python train.py --norm_place="pre" --norm_eps=1e-05 --positions="rope" --rope_fraction=1.0 --optimizer="muon_variant" --lr_head=0.0107 --warmup_steps=200 --schedule="wsd" --final_lr_fraction=0.05 --batch_tokens=262144 --max_seq_len=1024 --doc_mask=true --max_steps=5166
MLP neurons of a small language model. Each row is named by its layer, matrix (gate and up: input weights) and neuron, and shows model dimensions 368-559. Each number is 128 + 24 x the weight over its row's rms, rounded and kept within 0 to 255. Numbers have three digits each. A neuron's up and down rows have the sign that makes its largest values positive.
After each neuron's rows, "fires in" lists the words (lower case) most often at its 100 highest values on Wikipedia text that the model never trained on.

L8.gate1242:117124098089149144129148171084142125096168113137132111134159040120119126112149158114144155137117145121155122114144143139119108174106087143163205132155105130114092137117122118151154143158109090146142146107149113134122150125144122154135152138127118118112151099117146137139128111095129091090093119140087135122135108087139164114106105125100161138153150142122096076089109125189190114081121179145127171143152147130103103138112161153113112079112136100164145126090140172127112145121120127106129112109162155170123136131132159133131135126152108117129164086124124088086119122144159154110
L8.up1242:107128097123165121137114156161105156141112111099118136158160161122121160171127147118165163098155131142133090149104163124078132120089140122071149111166149133127118143090139121097132104134127119087160083089113137164125144102120123169094142066131120097140164117130134081096163096134146136146091112107134136097149147145127123138117110128145124143100138152115122150133129140120139174077185128124083147087125136100115137186162119119142119129114129125097154135126111169110135148141139113103109104085106174144151165143122113108117161147127179149157121111113142132148141153134118107118
fires in: "in"

L8.gate1436:155151111154096120120132180113131149103113133102129108147148131121133115163144128085107085106117147157094114168133105099150145052089134131125156109107156118117118123134119120143091146124179108095190115154119151117121120107148091091141145137157118158093149092166171157175112123079115127160111148096192140069096116165169169146123134157137127151102099128160130153124144116174138102149130151135118171162087097125144135120120129148154135133140088121115071114148094153130144110111151100078156061138150143123105082120142097168135127161143138104137152113176120142125133111128110151146
L8.up1436:097130140116159067131085129142136112129114086104118106162091149100138139117170100085136122089110152117098123108137144137125150135193090114139120097107094158107157163168122168117116136140144141138161131151128140112092118117168115117142139091120139087092143153167120141151101145093099164118135114150127103097120121110154163126157094155110100153155122132149133150090119106149097166109146131140140129144146174110112130150107094154112191144180124132086140143088164117130153122150170136121131057136120150136102132135084139154143172160111115113128121099146117141069113178108129117118
fires in: "the", "of", "as", "s", "a"

L6.gate751:109116131115116117127078151155106098155133122116113136118141114111123161110147131152095151145113119122153104117103113096112127113138121080130091164129158105143150132155170160125073142105090122165154155154121088158155104122146145088144116103098180107081147118078117128117127131141122147110180144135170150116111126161135120116109080117134135080121183152091118138149124135135149165140179116173125166137109130130147105126172125108087129159143109159136190114125158089140149176152164122119129171116093146110147116089161128115108154113137144127136121111127178085168115116115125109107
L6.up751:145157113107112115152131127133144109140081109125124092134099142104111154126129107131168083129082115126104137142093120090107139129110097088118148177172132124174114127117137137165136112112120120148141106147159141121144148127160152117093142147118135108151125128121114139174112123116089135157165096142118143139119129148146164133139143136154126137171151102104109127157144152130107140110136113150128110178128124149096129130135137096146133140108135112130169149184142114127123120130090150149118163128072136109130092101119114143136161097104095140087127191109116114108122138106124151113
fires in: "of", "on", "discus"

L9.gate214:125126142151154168141120162165099108162074150112118081142118110133121111160167155069151127122155164166154101127113143101087075115117119146140103131143154142121109108133093139122115145122156108129112130095129115157206109116167117168107111116124094120166155145115162165161106123101101122129141111116127125126135146145144183144121100161124105104130135125143098161148134088158152093116097150137126158131140130083107140112146107148138134117126153138125101133172143134130120154109083148128123150104096147117122134138147113126070129107095134112095126179145139147141126168153103128110
L9.up214:099141113099143083150092159119125161125109142109125168174093098156102115167139104113115165139109133098126098167113170121105099146097109146163135102142166127113120125094099091087091140145141102141120144106133177099143099144111137145115126144114139114124107161111125146154073111172142124142126100109129125132135110132120132106121118137107116098110093109105142134109082087127123131101117102133068162098143130167119103126112128156140140111122111124125113134140160131134153148151120112103076156145112125113098122157140118135140140137131110159116124082128128106149121115142129150114
fires in: "the"

L8.gate372:164103130155156139112153154114136150136084124161121135115158124129158135130060126147171129114129138185122110141128132089132108136143150163096118111121135117116143126119156136154170151156109168117111113147140121107175128152170119081157111134112101128140128122059135104115144139134139176109143142121138075101131195155138133125136082118125146100103124151121112106141116144163116166112119132158127119168115163105107125118150105114129172153124105174107088114123113145122104160141153113145088120144130089196143103104133146138129110120117146114136107138106156134150160181189135128160
L8.up372:133126084117116156144153171120129133149136148082133114138140087112131108128109121105135121147134162103085036104110120045141161100067126135112132152133083113155111127119129167137137155100124082145141112145116087135096122135096129116125118167147155102120123114099156105078111120132157149092118121096157152126116172146125142113117110101121144141126093162118092114162165140074131161094135148161090085151138133109176097102124103091160153103136146103128138117162132129121140136115109140140089129125124135136067128122120134108130128154112137126095174186087144105157144157150118128149
fires in: "to"

L5.gate1032:142119124105086103140159083114090109063104138138101118110120126111135126123125160122131136077110131139143124129123122141135105153163128115164115171135140149160129169174123112113173151155113130144137111115164160196086177124134164146134149166132157149152065135134115150137128141127129113106142102125156099153137125109112147139107113129181174100127125101106133141144157147149133107134150132094162114161116138096145085154115114118086145110143168132129143081122095171202091133123109134089122124116114138112115151104120113124133137145118174142137114156064160104148045138102159119106
L5.up1032:102081122117112125118167091101117120168106145157129128133161134128099105165153087137132076120137130178144152178076106114148090147141114154163119149153122133126121116107124091107111107141101158127142123086150190136113124143096158098112139157085097103180069122135120102140087106074127139143145091129118115122101136138106162171146144143123131140145146125146158134129125147125104103074129101105152131154124162115115121098119083133095147127091127119146109111100146131157131094155095140121135191144150129105105119164141121127154142073109100100158078132145113150167129113128132112124
fires in: "at", "of", "from", "the", "with", "under"

L6.gate562:135122109122111146164113121154149152132090089126120133125111114149131143107118143154142134118141141129187122139094112111194172143161121106147058135113135112166113121100093122111170160108131158159152151142148134148093110132133122133109098140113132133128117125114110139102132149107150143091101105115135152140140148152200127088137128123119127129131169131118112118105136100148135172130167110140143147112161118164126120167097109138146149127113137096137075096118157108125176118109144150125104153081112136125119132105135129117118179110137086138108126150169096113112136137119146103183
L6.up562:153139103132152152127128077091121119082130082125126116128136130098126106124125109137132131106127116114082100104142075154142155132121145145121129126179141061128112116116121098103141168091121123122134086156095133138084166143138131110145109150156120082113093148106135137113138163118160121114114077124114078143127123120127152118118150117137156148106116128120097114116105108168156119090164153120117118142153093151089144143118075088110093164121145127132109145162124150157137120139113109135132129144128142159121151100102111127114192101137138129076120118125129145087099121149135135132
fires in: "of"

L5.gate1380:110153133109160113143115100128098102158123131122146143124085102132134131155152124097104107077109129105137134139118087119129120148156154108094134132091111128097126123125117114154140138096116160095098134114110121141144143104107167142136129138129144132113115147109147107104115109121122124157151125121059109079097105122131133152076113104133103127093104164097170142088051117164123166157144127140140124124117127171140102178125093167086133109151175149126133109116126113097127136160126064175076079138136107108130155141097164097099106145134146140111078129099097124109124126153122137117
L5.up1380:129156129085162122144067135094159117162178169137109113148097151216105131150163130136108124162093161110117133146127145148125160111137113059132138134134105122073093113118110112131122106141115142131104109132143106134141125142095103129162123161097134106077135190111126122183116099131105167108130142116115117124139113168107122130135147138102108115147143143160124150154103131125175097127124155089116149116110122126124152083109107130102130107087150143090132131139096159128130127167156120183083101078134143169122117154163137158130093112102170163114087128133117157117126123125111096122
fires in: "as", "of", "head"

L5.gate538:146118136135123136126175129096119155129104113170152117149136152111088134138139145171125143105106104127147147100091142165174095135143120152129130094117127137135122151145167088147105109128117129172120122117150116144145128126139098149105075159165110104150119162121126124139108124128142106112119098149093144129141156115169153107146140119157080134110131171101133092124172149110103135123085130125110119109121122099128102155145156141129141125117124127136135144161131082110114128143184144132107106109144188160156134150157142149100132125143115161152124144108108104121123125104148136102
L5.up538:118107088181100139159143146136103113128126114100121134143138103124129105084193143122127120127115148143125163128102159145113126136135139133154123147164143162115079122137126155130178108126114146155125084095103148131139103134132140090114138146156115105107122203148182086123098122145142128140098103123112079122160101137119130151122129110141144094136102123109139122121159136098121066139110121145197144093071117136126159126126119136125126074130137135126094109131157127113099149136132113122151171133117131098122180143123118121122130093137159165153137128123127175126129124141136135114
fires in: "by", "to", "and"

L6.gate430:106121123115138154133130154163136128129198163155120104144156119113167097098105133128135149128139155123108137129136166137116124135093122152084115131170112147117111079157174153120167041137135073122109118111109115180140199185166147133136138137115129115150137106099142117116120111165137078087112148111176134122134125121108110104141123105126136119184180143078088124132148118149136155076157154097148163148115143095141127145105141131113132127134090132083130099127158112165131097100127139102136126133124131110135142124118124156167129148110189081124139141152110098161128085091103111100
L6.up430:147114161141126139125148082096140119142113162133192152116140058126125110156131143123143122162080178140144155111126127137141140156112094131155114142141130115127162128099125111106169132143108157140113115140129143128121120134136130175155118141126137131135123156058187148105115154114132108164111141147120168124138158129148145153152121162119131136105135106130123105115112135139148169104088148118133099121147135110081117111124146152131121137108087111165132163138127152171120112142118151117127170152132135148111071081144117146130100134122110113152175139122153161115139136157151102146
fires in: "in", "of", "on", "within", "same", "at"

L6.gate1145:135150153093142146186133163114187094137172142115142116155136053116129122121118129145123124118119180212142113126102151166140106109122091099162150174134145141119151115123110116145107092122129098107152124160100140123102112105110118137094158129086114139135149086124108135155089091072149100104115101072154160115083128153141099082125104126144152091127130147125126161152139119131086151105137122136125149132124103095134128125142144148106155107137145122182121103111163084143148133137145122140138145127114119129110156130123060140158120134082092106125128104156125148148068116154168144106
L6.up1145:143124188096102131169099140142145090188153100064146109125119111161150121134111171108127143152127134118104106150119146102172131147141094139149133112116109115126129091126104094076091135168108091116135066104103149145113109120136123082119151125130130138109186098148143111133135126133092123097097149101119129138137072139124107101115114133086158097138125128113150146098112082179150121135151130094107115157112129111105144094148105117090117123099113105112108068135078131116110134131115116156137147122139165116064107127099115080165154104148152101089145132090140111121152139136125123128
fires in: "of", "from", "that", "for", "to"

L9.gate271:100116114104097124103097134073161139116149083127124136106104105152133124112143136130089103099118142129095143110124089105132158128095149124183098169168151143090146137093136169122117138124155122144209124117141137106142149136132086120170120132121146123110158165136133145153106112136122118172116143109086111136146123116133144130127142119144115127140156118117131157113146120132138137097108122144151133096157185120100103152150119128130153165145126118154085145103111152116145071130129145114150136096164141046154136129149114128084116081122150133126109172133180153131112157103145139091
L9.up271:137098116167155082114104117153100139127133105103140149139120107143124206086093055139117108115093161152103168164134118129133152107123117131103107211090116120123101134123121114126122153118139179104153154107149206084141145110150084103157143141126133121166148101157140114168126132138118117109115095137171089155116133142119116143114111144138130136103124138129149131113179132110140178131117108117155116185145148145111163128115107158091096108128133130091123141122138125146118175112127129130136155090116115104137121150107114103156115151101143130162093147119087084148117128107155095104
fires in: "in", "of", "and", "as"

L9.gate1404:104148077115132138115095145143160132130170147151087134090115105128124101098110109152136081124152121100131126116164153094110141094117138104130119135170118133080105129104145084143138131140139108124177116103147108168111126089097125101135118141144138105110162126120154087093152140144128110131126113165099117088145116099135137117146095135121140133113118130102171150121152109160150127160157154159104198133120109140121116155125137139172154148134098179143134109112150158137121158144114126141093100105150115133136117143126176113121136118120130136138115156127119158102132084113125105102
L9.up1404:122151121128150139135139118125151163164148141118131125113135102119119117110158147070050132082077140130123118139136125103128174148133143099106139140120093157122142132103146081124126175124102092091145126116130142159132088142137146152120147168123154105087126109129142110113129133094131133135115131126161110121193110178127173141102114109140132122129163146107155087064140112120159137144133156137121131100103138174115109141149181125147121137099140099134103125156105142141130163146174089141124129089113129166132174146170184142098115092106103162125093157128154169145123099143111118094
fires in: "in", "of", "induced"

L9.gate646:138157140077131134145161131137139124127157126125145114113137127087149140130116143121170144158122172127138136105111137093127114104081124117154140148149173131139116102128103102139141148147127152136109163093163124167122113087126151171160137114117170114109136148108126086091115147113126130107137146129128154113138117144152122148111137101133077118165117146139085162158137126137149136125124142115177148156103115065140154157094176141145134139130161122137125129124105128131118122123143130143151144093148113104122121157110127076099123095184127116095108135119097174141117140099090131113
L9.up646:142154127106122086127143128139127147121100110123114153107137152120115132145099103128119130128136099110131133159123138142101084137134153154109130140146142153134121088116131084139154145109105103131106157124100117087157088118139208131101151139102176108149108165109113109111139100143130157122131103112117172151136082119141177079144122135187132137129116176160153120141114133157140152124081124115136129132134118184155133083156121150132106135141161096141125142143106109108108107142131119143147133119156161101133130141121083147135119115181120111086142134149122179162127126121161109097
fires in: "the", "their", "its", "s"

L6.gate286:102153206129131138154141097136134137171113149121115122111103107143068102153142156144110102125116116163121124093111127166198153161154139098132142133113125111124122087152095110124129110186184092095112064140105133174129180104140148139114135127144173187199148106102146133132125148115102143139089127118111146103112139139092138103140148106138158106144126112104112175130119115140085159168136124126094140180130098122140119097100141135080147113126129125117118139103159130122125119110133165120122141082114131081123132157083166111156172129104091122105141149131151128171143097130094147123
L6.up286:109112124112127177183156128133123134085123139105126109155156129104177117137153129161118141150166145176121125133113132142128137164123123105104125143181141141108147106096098168136128138197124128114128102180115141135115138113166102117122165120109125137180132113114141146134058115093121128130099097087139133125117153091152120136111121124123166089144118115154159151118120100152138147142133126149120112115156170127125073076167133136050111115116141117130121089114160185157155097152125156117137144136117178107086132125094136167104087155094108110141122139153097134143135107122110145139
fires in: "of", "the", "from", "on", "that", "for"

L9.gate168:141082140140127098114132117112138157119122104137128128117116105103126121170147150132114167100186132163122127140131154099103115106134138119133150111167153117158128106132122112128113106125122144164148144136132117080124135132112138090123095146131108169157100142123145154138130081117140091115151133113163116114164103153132163127146146144108145140131110116092139161155151107143081128171139155137105136126132140121130094121103144151106127146157133097115123127139090132142119114127143080167129094118171119140134125115163137126131163118093149129126094146167148170103094160144145141145
L9.up168:146138105089144126112101118165111182137142115056130133100095119119103113133122115157140112114111159159105143127140116092139110081159140099099142121145141092140177141092124100152107146128124129102160134124119109108122123090099127115106089132113112114106121122122165143103112123123124102099133085138124113117118105148121145094113090153097102124141129124135132156186096117113106142135112130112104170127094141139121117083145155111135150156139071159102141123133099135141128157115134123122115096149168121096098151136124100104161149164180114148117157149136102117129107144162136142153
fires in: "the", "a", "an", "as", "playing", "s"

L9.gate913:103095129093104164145148130194130062079127171140157157092123100150101151098126117157102125123131124137129116090176071179136108111117074150123086142112102099109121137084099123128137147140128123145161119115124094129146137103109089157084104118135141092136113133116101110106146173134148131102159122136134110167133156114133127103142097118127126149119112123146127141158148171138153153147145131129097121187126102134103146134130116103148132114151086152111184114082144117158132130084058103092087123099091095115085166099114140159163138137178160152113106133156115115128153136151118119113
L9.up913:108174157147132117069140105102154102153105102121159145130113133085145155158088105088105140123124104148117104112155121152102121088144185124153123103164147148125133140104137151154127142105151114127101146158122128128166122136142160123102133134172159119110108101101162084105129157122161138158145127135148161080095151116115158115128189144152129122143154120117121089145111083118116115118124122150150087112095112146126137120116148091093166092138138073160094227154106142144142116090092100145110125144166134131143140157157108075128145125146173143142150124126086134116151131119120136110
fires in: "at", "on", "of", "in"

L5.gate466:100123095090150123139151143103140148095105107172141128152147098147114100119184127086150094111162112113107092110115171093133143145116110133130118186132121131112092112159129143142146128147136122106136095124138135137154140156169166101107139143128118101168150144127125113119182107108128092132130133125161133095118134125113076146134183110117120108143160140080133145106131109166170138109103186135144167114145141141133136195174130136205116112150111129117133104115113129109141142120129125141104114115113106094145111185126141135164128084080118147113111152096148137171145167130089115136
L5.up466:106102139107152119149128118119111124085135111136152121170175108155097158151151114086122121138142140101141174146169146131138152124109175112126106108096116095148137179080124089160081143153140138123114109127119146117131135113159121093154085136153133105133131148131134072120132079103118123138117095168153087159123126148111110148128155139118115099149157135124065180110114165143124131129125121131137073166144071141111139138104099112147144150134135112116122101123132151126151118090106140161135128123132123100083114148115116139117128084110154129146099145109092118073095103122148138142
fires in: "of", "chichagov"

L9.gate408:130127138127148144144125119164125121131122126142149144148131120150140117146135081065107103121145106150147111129138185158132122161094098140081132139146123167153095160142133108156121109104123147141102140126148198106129117095149095149158147153143095133101116120109146113102142096120117136147134150102134096189137125161127091133107096150110087145061119179136137173146147132117112127137130121120201180149139171133120120135130122166088123116104190135130110136142123139169123125161084100114110128131157120141089179090139113128087117164136147175137120129128125151110124111163092158094
L9.up408:112145160099150118126108147158153172115104146137074129072077109115128146168071120145142128164102170152134149096107156124144140145122145116156135125161112117168121133102090144124094130113171132146073129104137127126145145139126137095138118174122155123123114146162155083175104165136137135135125107138146176132127131136145152137136136139134127116089075153120121147097108135123161141156175092142144132113103104132154134154116125138095144093116119119131123158150166102114129168153126161102127134119096114113136097086157139116143107117139142148106122121129100128076119112129164101102
fires in: "national", "of", "de", "world", "the", "for"

L9.gate1114:129133121099157148133147098169143127121098124140144129128139121164146115124183100153081135102100121134172126116155141138146137122127126116129153165135161147096160107161141097100109084148143120117148154126137109120139139122136161114145172099158146129096143180079137159110114121118107143128130137131158059106102098114120168134104182132173107120091151148149125134123169133187103145104110159150119131132122104157138129123166091131142067073120102140110116133123156118123130175136104069132098129150148164097122173180118106130106171130117135080081095156149148099114151138163166116111
L9.up1114:099132136114125112153166117114099147087115128120110084156183138124106141119106177141126119113178112129122110134128090100143113142110148136142143132110116153095117130140109106114098150090114132110121104115118113108115135156122162144161138115099140129162110158102088088128068133093128104144104114132168109141089116093146111098138127146095106102105098184124115126132125092166127145090118113152134162176120116118129132138126092137170134111120159073172099109150142131146162073123085105093147168107115144109118108173173122104132144135146121138129163140161073136161136109134154142129
fires in: "of", "for", "and"

L9.gate1197:110156105143121131151144154146106114169118129096164137130074060101122133129152090118109108131121136148116145182111126179181115103091117151132141157136094120137104107127123126145091094166166106125141118122138119123122104094144097152120138140136128137163168173127153127168100114165148126136133098089125130156138112149120124141142149145140132137124118135105145136118128091160112113155112159120074106153135139116155132163133158141102154125123124102118137111121139163157120175101149124125106139103140136133109080100123161151125131132127106110124125130136104151157176152161146158113
L9.up1197:117136154161140154136126123140116090135162126101156163099121063139134120128113110083099146132116158107137129141115111128108128138126136155141113172140100145118137145156104170154161121149120067149130103171138115108087109116128131124143135104160159121114107107106082084147143105124133110181111107146132113100121112151108150120162146157143160103157155122077121133078134079150105088107114135112110111141125170121120143134121114126098134151117110113146147126115172179112139140121129090106098161113164111126102106117133126144150102138097134127112129150124157084137102104124115082122
fires in: "of", "from", "for"

L8.gate732:184148151129140144149135104064069106130088154123146124127089175150062107130164135101139120109157155141117141134107117139123132114102162118109136152097123146101123157101094099165131143124127112111132163096133125142135170131109166135090157099133118130128179126157177106160150141072135132134157145127144165156147154098137136161115137084135148099135105127139090120115110141148118134169157101159147119103108155144108185117122095106131120107110075088131119104154132097110161121129092149107111108124149125120117149082129148118134087152119129134102094141100137104140126076142124131127
L8.up732:115160130120154139141112162120149139123060121146130165124107145158134141109095118113139138154162122086144163099126132153120120090144148151144129125149147124120152122112096148130120146140115119125143161146107162132156149124109168155113123111068147146119165119148108148113120103115075153145132126100112161115141139119127150147120154156136142148156124157159102142112130082131083135155125069161080110145081147151101103125135123121148139122166090160135131095143150130152121142170108101145132128127143118138094112127158116114081099135129146126161132131156123143159145125180135144147
fires in: "his", "the", "her", "its", "s", "their"

L8.gate857:089108161106091133142106140066116130094132139140115092136097141113117107141125154161143077154153192152114123107102142098121108096092102161108101102132143164085077108137132110131128112164156123092129124131109131156142117151119134141132147138131126088118118150155162141130126109088089113162159085132115112151107145111117084130130121113106116128114143103125166107094090080151166122149118111197136135147131132144123110118100123143108082129150099149148124112145117134113118134103123137111116163071152116103113114180156143117135163136106087108125104147130120113104153144130099107122
L8.up857:122090116131095132159145139147156112119109145133115096110071157164140096102131126127135130137132119136140055136100149152135125122108055159117135098135068129091149156134124126119149064138125140161150127152122087156159120129133107166158143127132163138106120116140086165134144146102163124113148126129129157162149131156099124142145117074145097105153128111090094130141114094145132138113118075144131131158126083090097162137118106153105131107133122142092141099133114135113160147072134110100129157138098125113104112127145118151110124107142140069148119121159118123157146106123127139104
fires in: "the"

L9.gate513:148141159133152164119134139140132084133159141144122139158129124135103129122169102142156092128169120135127126119185137132149128116090146138129150160110132111131112127107084118135161110110135095147166134105112152172124159067151133101152143089094138165130162136088088104140120159125208094111098099110129153171139145126131128159128087119142146134166133139148136133126136091147171124101176170152137107161121129120130094131151139127113139154123128103140071097158120162126120116097121144108153133088091113150126136117145159151141107139110177125076105090086137133137132102137167072132
L9.up513:171085080127100162166114133159081114140104085162119128147107145124123115116143132119140123169149095158091138123119105120134111133132097082147127144113159110134145154126149151098155104126157145083125116131112129131098139128155130127155140118148115128112134122128186117131148106138077124156116105121176100134122183143116087090123120147161153127124097091143108137113157111148102123126136127133136132129147127137103139121156107095125133144119120114142171108099107156135114096148149167092124101142124138094139094115156129114158088119124117107146159140162097120132104081129125150117
fires in: "for", "during", "of", "in"

L8.gate475:135143126155133113160119138123126097102075127174156149099145157126081104146138110137164133131157131136133140124128102089134097110090112104109128135172134132122124103177131109147116116148115137101114155106098122128142156134117134115090099149125132098119152139138156123108163144119137058112136099129159146142117141127140141134121106094145120151106225144156117135097178119152150155119132158154131107098118153124135141159106122095146093136132106109142143102149118113131099140133120129090118142086093104134141118082135111092105135131082105116137137130152128121106163125138158111126
L8.up475:097113141099108142147140174105096172135110114144090156141121101135171136094107095187091103165138138141124145139133176140099106105151079133158153146151160113160124121089080129100121101137149078127156127117129197119137115148147119138142122106136104128122100125087121157135097135127092130140130123103151110156165144116148116123135087137119157131122139105124097107152134133093129145108176186102100134127160112134135116096088160154103129125131119084177132156145151160139130153111158133159149109131144172115095090118119155143146146125161139141112107174136088110150106171118107114120
fires in: "first", "the", "final", "next", "last", "to"

L8.gate557:125135091121160131119175153144178102113131086116127125137176108108159136082116132080116184129120106126119109118100142112153130148117102098097099129162119151141109135161145125127116147114104148137128098182160105130126137142159075130168161147137112099104173164137125142080128123098126125136128122165145122119142092126155132099081089189096139114128130182139164134116143124098108155143179116145142120115152149138169101133144131110104156098128088108164136138167135152148118159120106120147113170114132133145117113141117149094124118098131139103130123181144136146123132161149126117143
L8.up557:139142138147062135108130144137154105165151165118181108145108134119101146148157121144147065063172128122110175110147142208136116112133094141114196168107104125151137118135123094132119109135157098110118107097130149140091094153118129159128173101142117138107138084093133108104137149097112146089138122117138120156113131156122125130132141144114098141100121113132107149100130126094136111150123116116156112152075135141142163145153088178174119130140152121116124082135087148113135114128073146110117122122123124147113113126126157144150085142122162122195151128157116120171162107127104093094
fires in: "from", "in"

L8.gate106:119176129149141141118136146098116108132111162136125114101146087120157122130127113093162153160130125106118154094105085105167102091134113085129103133164119110120130131160161118131187127154120103099125080136108106148156114143131127124128107141128175109130144125103144120147112097094126120150142136167138126125144116148161121096102149131102125121169100127120126136152128074146138139164098112155143129134133108133097130158145098155155097101137155150103170109150141146136113112102141101123163161092142141124140133144126156121116122138101119083103110140075137130166143176092129171141
L8.up106:129117114170105127127129153120127092176181151154109149122163108189122126124129156108153093100150107110078133117125136136153131123114140093110135162117116097101109151161148099129102105160164147124118142158142128152125167116166138103166132123168151162140108124145151074140131072118053123114141137156141142144125063128102127108129153140120098105158099081146122134097104054157150172157144115092106112096093144110142129123150103103106105089204127069145163141126098122146098158147156151150062120122118170121108097123171131100117147102154113084129121141169143129124092130152140150108
fires in: "on", "in", "through", "of", "behind", "by"

L9.gate287:174117105130160118152131113146130170128133116170138140134088091103111149120118077126146162109130164135129160126086177132100104145103134116134128120126122139141127136187145118109135111128159174107058119184142128174142105091167148133105113120133142122146121120145117124121110118130121144131153112075101085116147099119094106118117114148119143084166090126105133132077085105128117169152154148081137148107089140112134150123134137125177104111099071105142131141138111104136103136107133132183115124141151157097161172097102100066123073137120072103077126162134123139124134046160164142117
L9.up287:106107142106101137108127122098083117111101101148153151114140039099138137136149117129097131132119132134124121094143127119168108122114086119121076143098113137163132188085152150128144159170129119104128158130120155076140165128096165098139119113128162113137127112111121106132148120133140174126081103140138142161087120146139157106139161175156126125128118157107114124087093085158124103114136159103152088112150122152091105155110150129125137131129128120090069108119143156119100090151100123075130128156139097115104113109120092124154156151111114133120183143127173098128116149125128145116
fires in: "of", "amongst", "among"

L5.gate1132:139162148150131167129162129108140158134114097108181122118124109118129126092103099121106139144160107149155165103125132132125167110094122096109147172102130150147082125148102121149108097133156120086091095093131144167132115182103138128119115158109150144068122119137153123105138090138149168120096119100102083177112148127150102134086132131135122110152178145122152136129172137144133149121101097129133140117133134108106189161126086142118126118155153117110138141169131149115138144104140096109128140113158147174120116136131158117071119139107124124119154122115149164116093152126114099118
L5.up1132:131105115100166072141093146108165128177126090074187150108108099141093135174107142093114117123132098131132163111122098150119123081158109093128142081108086100148112160142128158126171133145139106117144053141140162150149144098159147114071151112149144132139092096098105095117120127077141147126089156134144145094114149148148160116130141083137132122142155167090118164113173135119127153146083124113112109151072120178141095140171132132090095146119136143135135126140132157121098136091184094128102139122118160095097129150107112121079102125110141163107107148157098125091105129107088108114
fires in: "of", "for", "from"

L9.gate1071:167135154119105150082137123172145127124109159130116145150158082073158109139124156155158132147140172129104126141115157165138123131103097125171092129111117104149066154100119102118117102108099127108120136125149144133120134125111150117150126119112118106123114148129109100060120114153125158169112118124096125102133128107123123148109175121168160125194117164126158150126133121183068140112103132141190090130111121138107163128168109141126117132144137099153123113133120096157125134144131155150097140096121151109103146153082116058101089090144112131063145173098082117117169128127119074120
L9.up1071:112118109091135133147128144070126128123132079139136120145127153140114118080099128114096140143104148091127145166151094094112106139169138147127119127132133149118157151151178145143099118126112151134130112099123129123169163159143133098104100151126121100158126114078128117148139130130113095125134168151147156159131120181141179109158096144133156147142157132132126124097111137138145157157151128155145133141176133177103134143128104098142129127154128125133106116153106146115089125111121141124134119124104172129080119121110140086142140097103095112132122137162150099095152174140150121140
fires in: "at", "of", "the"

L6.gate1317:137114119151182165122133112130168163139074122139111116174148137130129109161141120100085151117089111130122121137140146099178100116141136093130102143155087118158163124120093099121135125104122129131147136153131156138183129134146114110080128165132154107115092108103105085143108145100077189068089129154103131149137123147163125107136198156118112103122126140136125150120124083119115131160099143146138131149141110123082159111149144108136123120133129136125141127103106143143119144141093110110090129125181154155080121112114128106153098125166174133129105149151148080089154126158126108135
L6.up1317:115128148151151133147131154110114135111125137124137118139148124113107105143129119107130114113143106136165127105132121112146122111136091130148113119131073139112123132164125134124139138147155086142151137157138142136140135082136100111074132150152136085119104114172116080104103125109124150115111129102104126099163112150107153140143147089124149148142099106128076146131155139072141104135118123149092076134132123167104210159214076116113154121154073100130141124128139134130085133160127127138086147133156114124118081122128163115120142104147158149120117097116132122134132128161105099130
fires in: "in", "to", "from"

L8.gate516:173104147147127162149164158158106152089115063090135124123147124094147127114150118130157108089120067136125124168110154089153114121105170100139117131111143159104163126126090087079168164160095145126091144166127131085071147166122085111135130111128132107157103163127131136144107119149128139123119122120108126123158109110126178124117124110152127122154156124113128127134101101118145144123111118133097112126161109121144185112176124119114134098167123121148098107126189113114133119175134091150097128122117127156104178152124110136105141113136139128107097126126115147101133076127143110109
L8.up516:161185096166119176092144153156149098051089134132180132143121142135124138141124098173155099101094140099112096118140140112134157092098179125145085132151141144104138171143134101134174139125152141116097151116143113117102147084113147159125135112141157089135133114101138132148086128124144129124129134116163130126192113095171114093155129138167173142118122140120123171103107107125071170128162129135118143111160112073132148135155136116160144101134142152121090129119118106143152100130071132119094136112143112103150171122154120131139133101114170135124095094106158147121149079107095092100
fires in: "of", "in", "for", "by"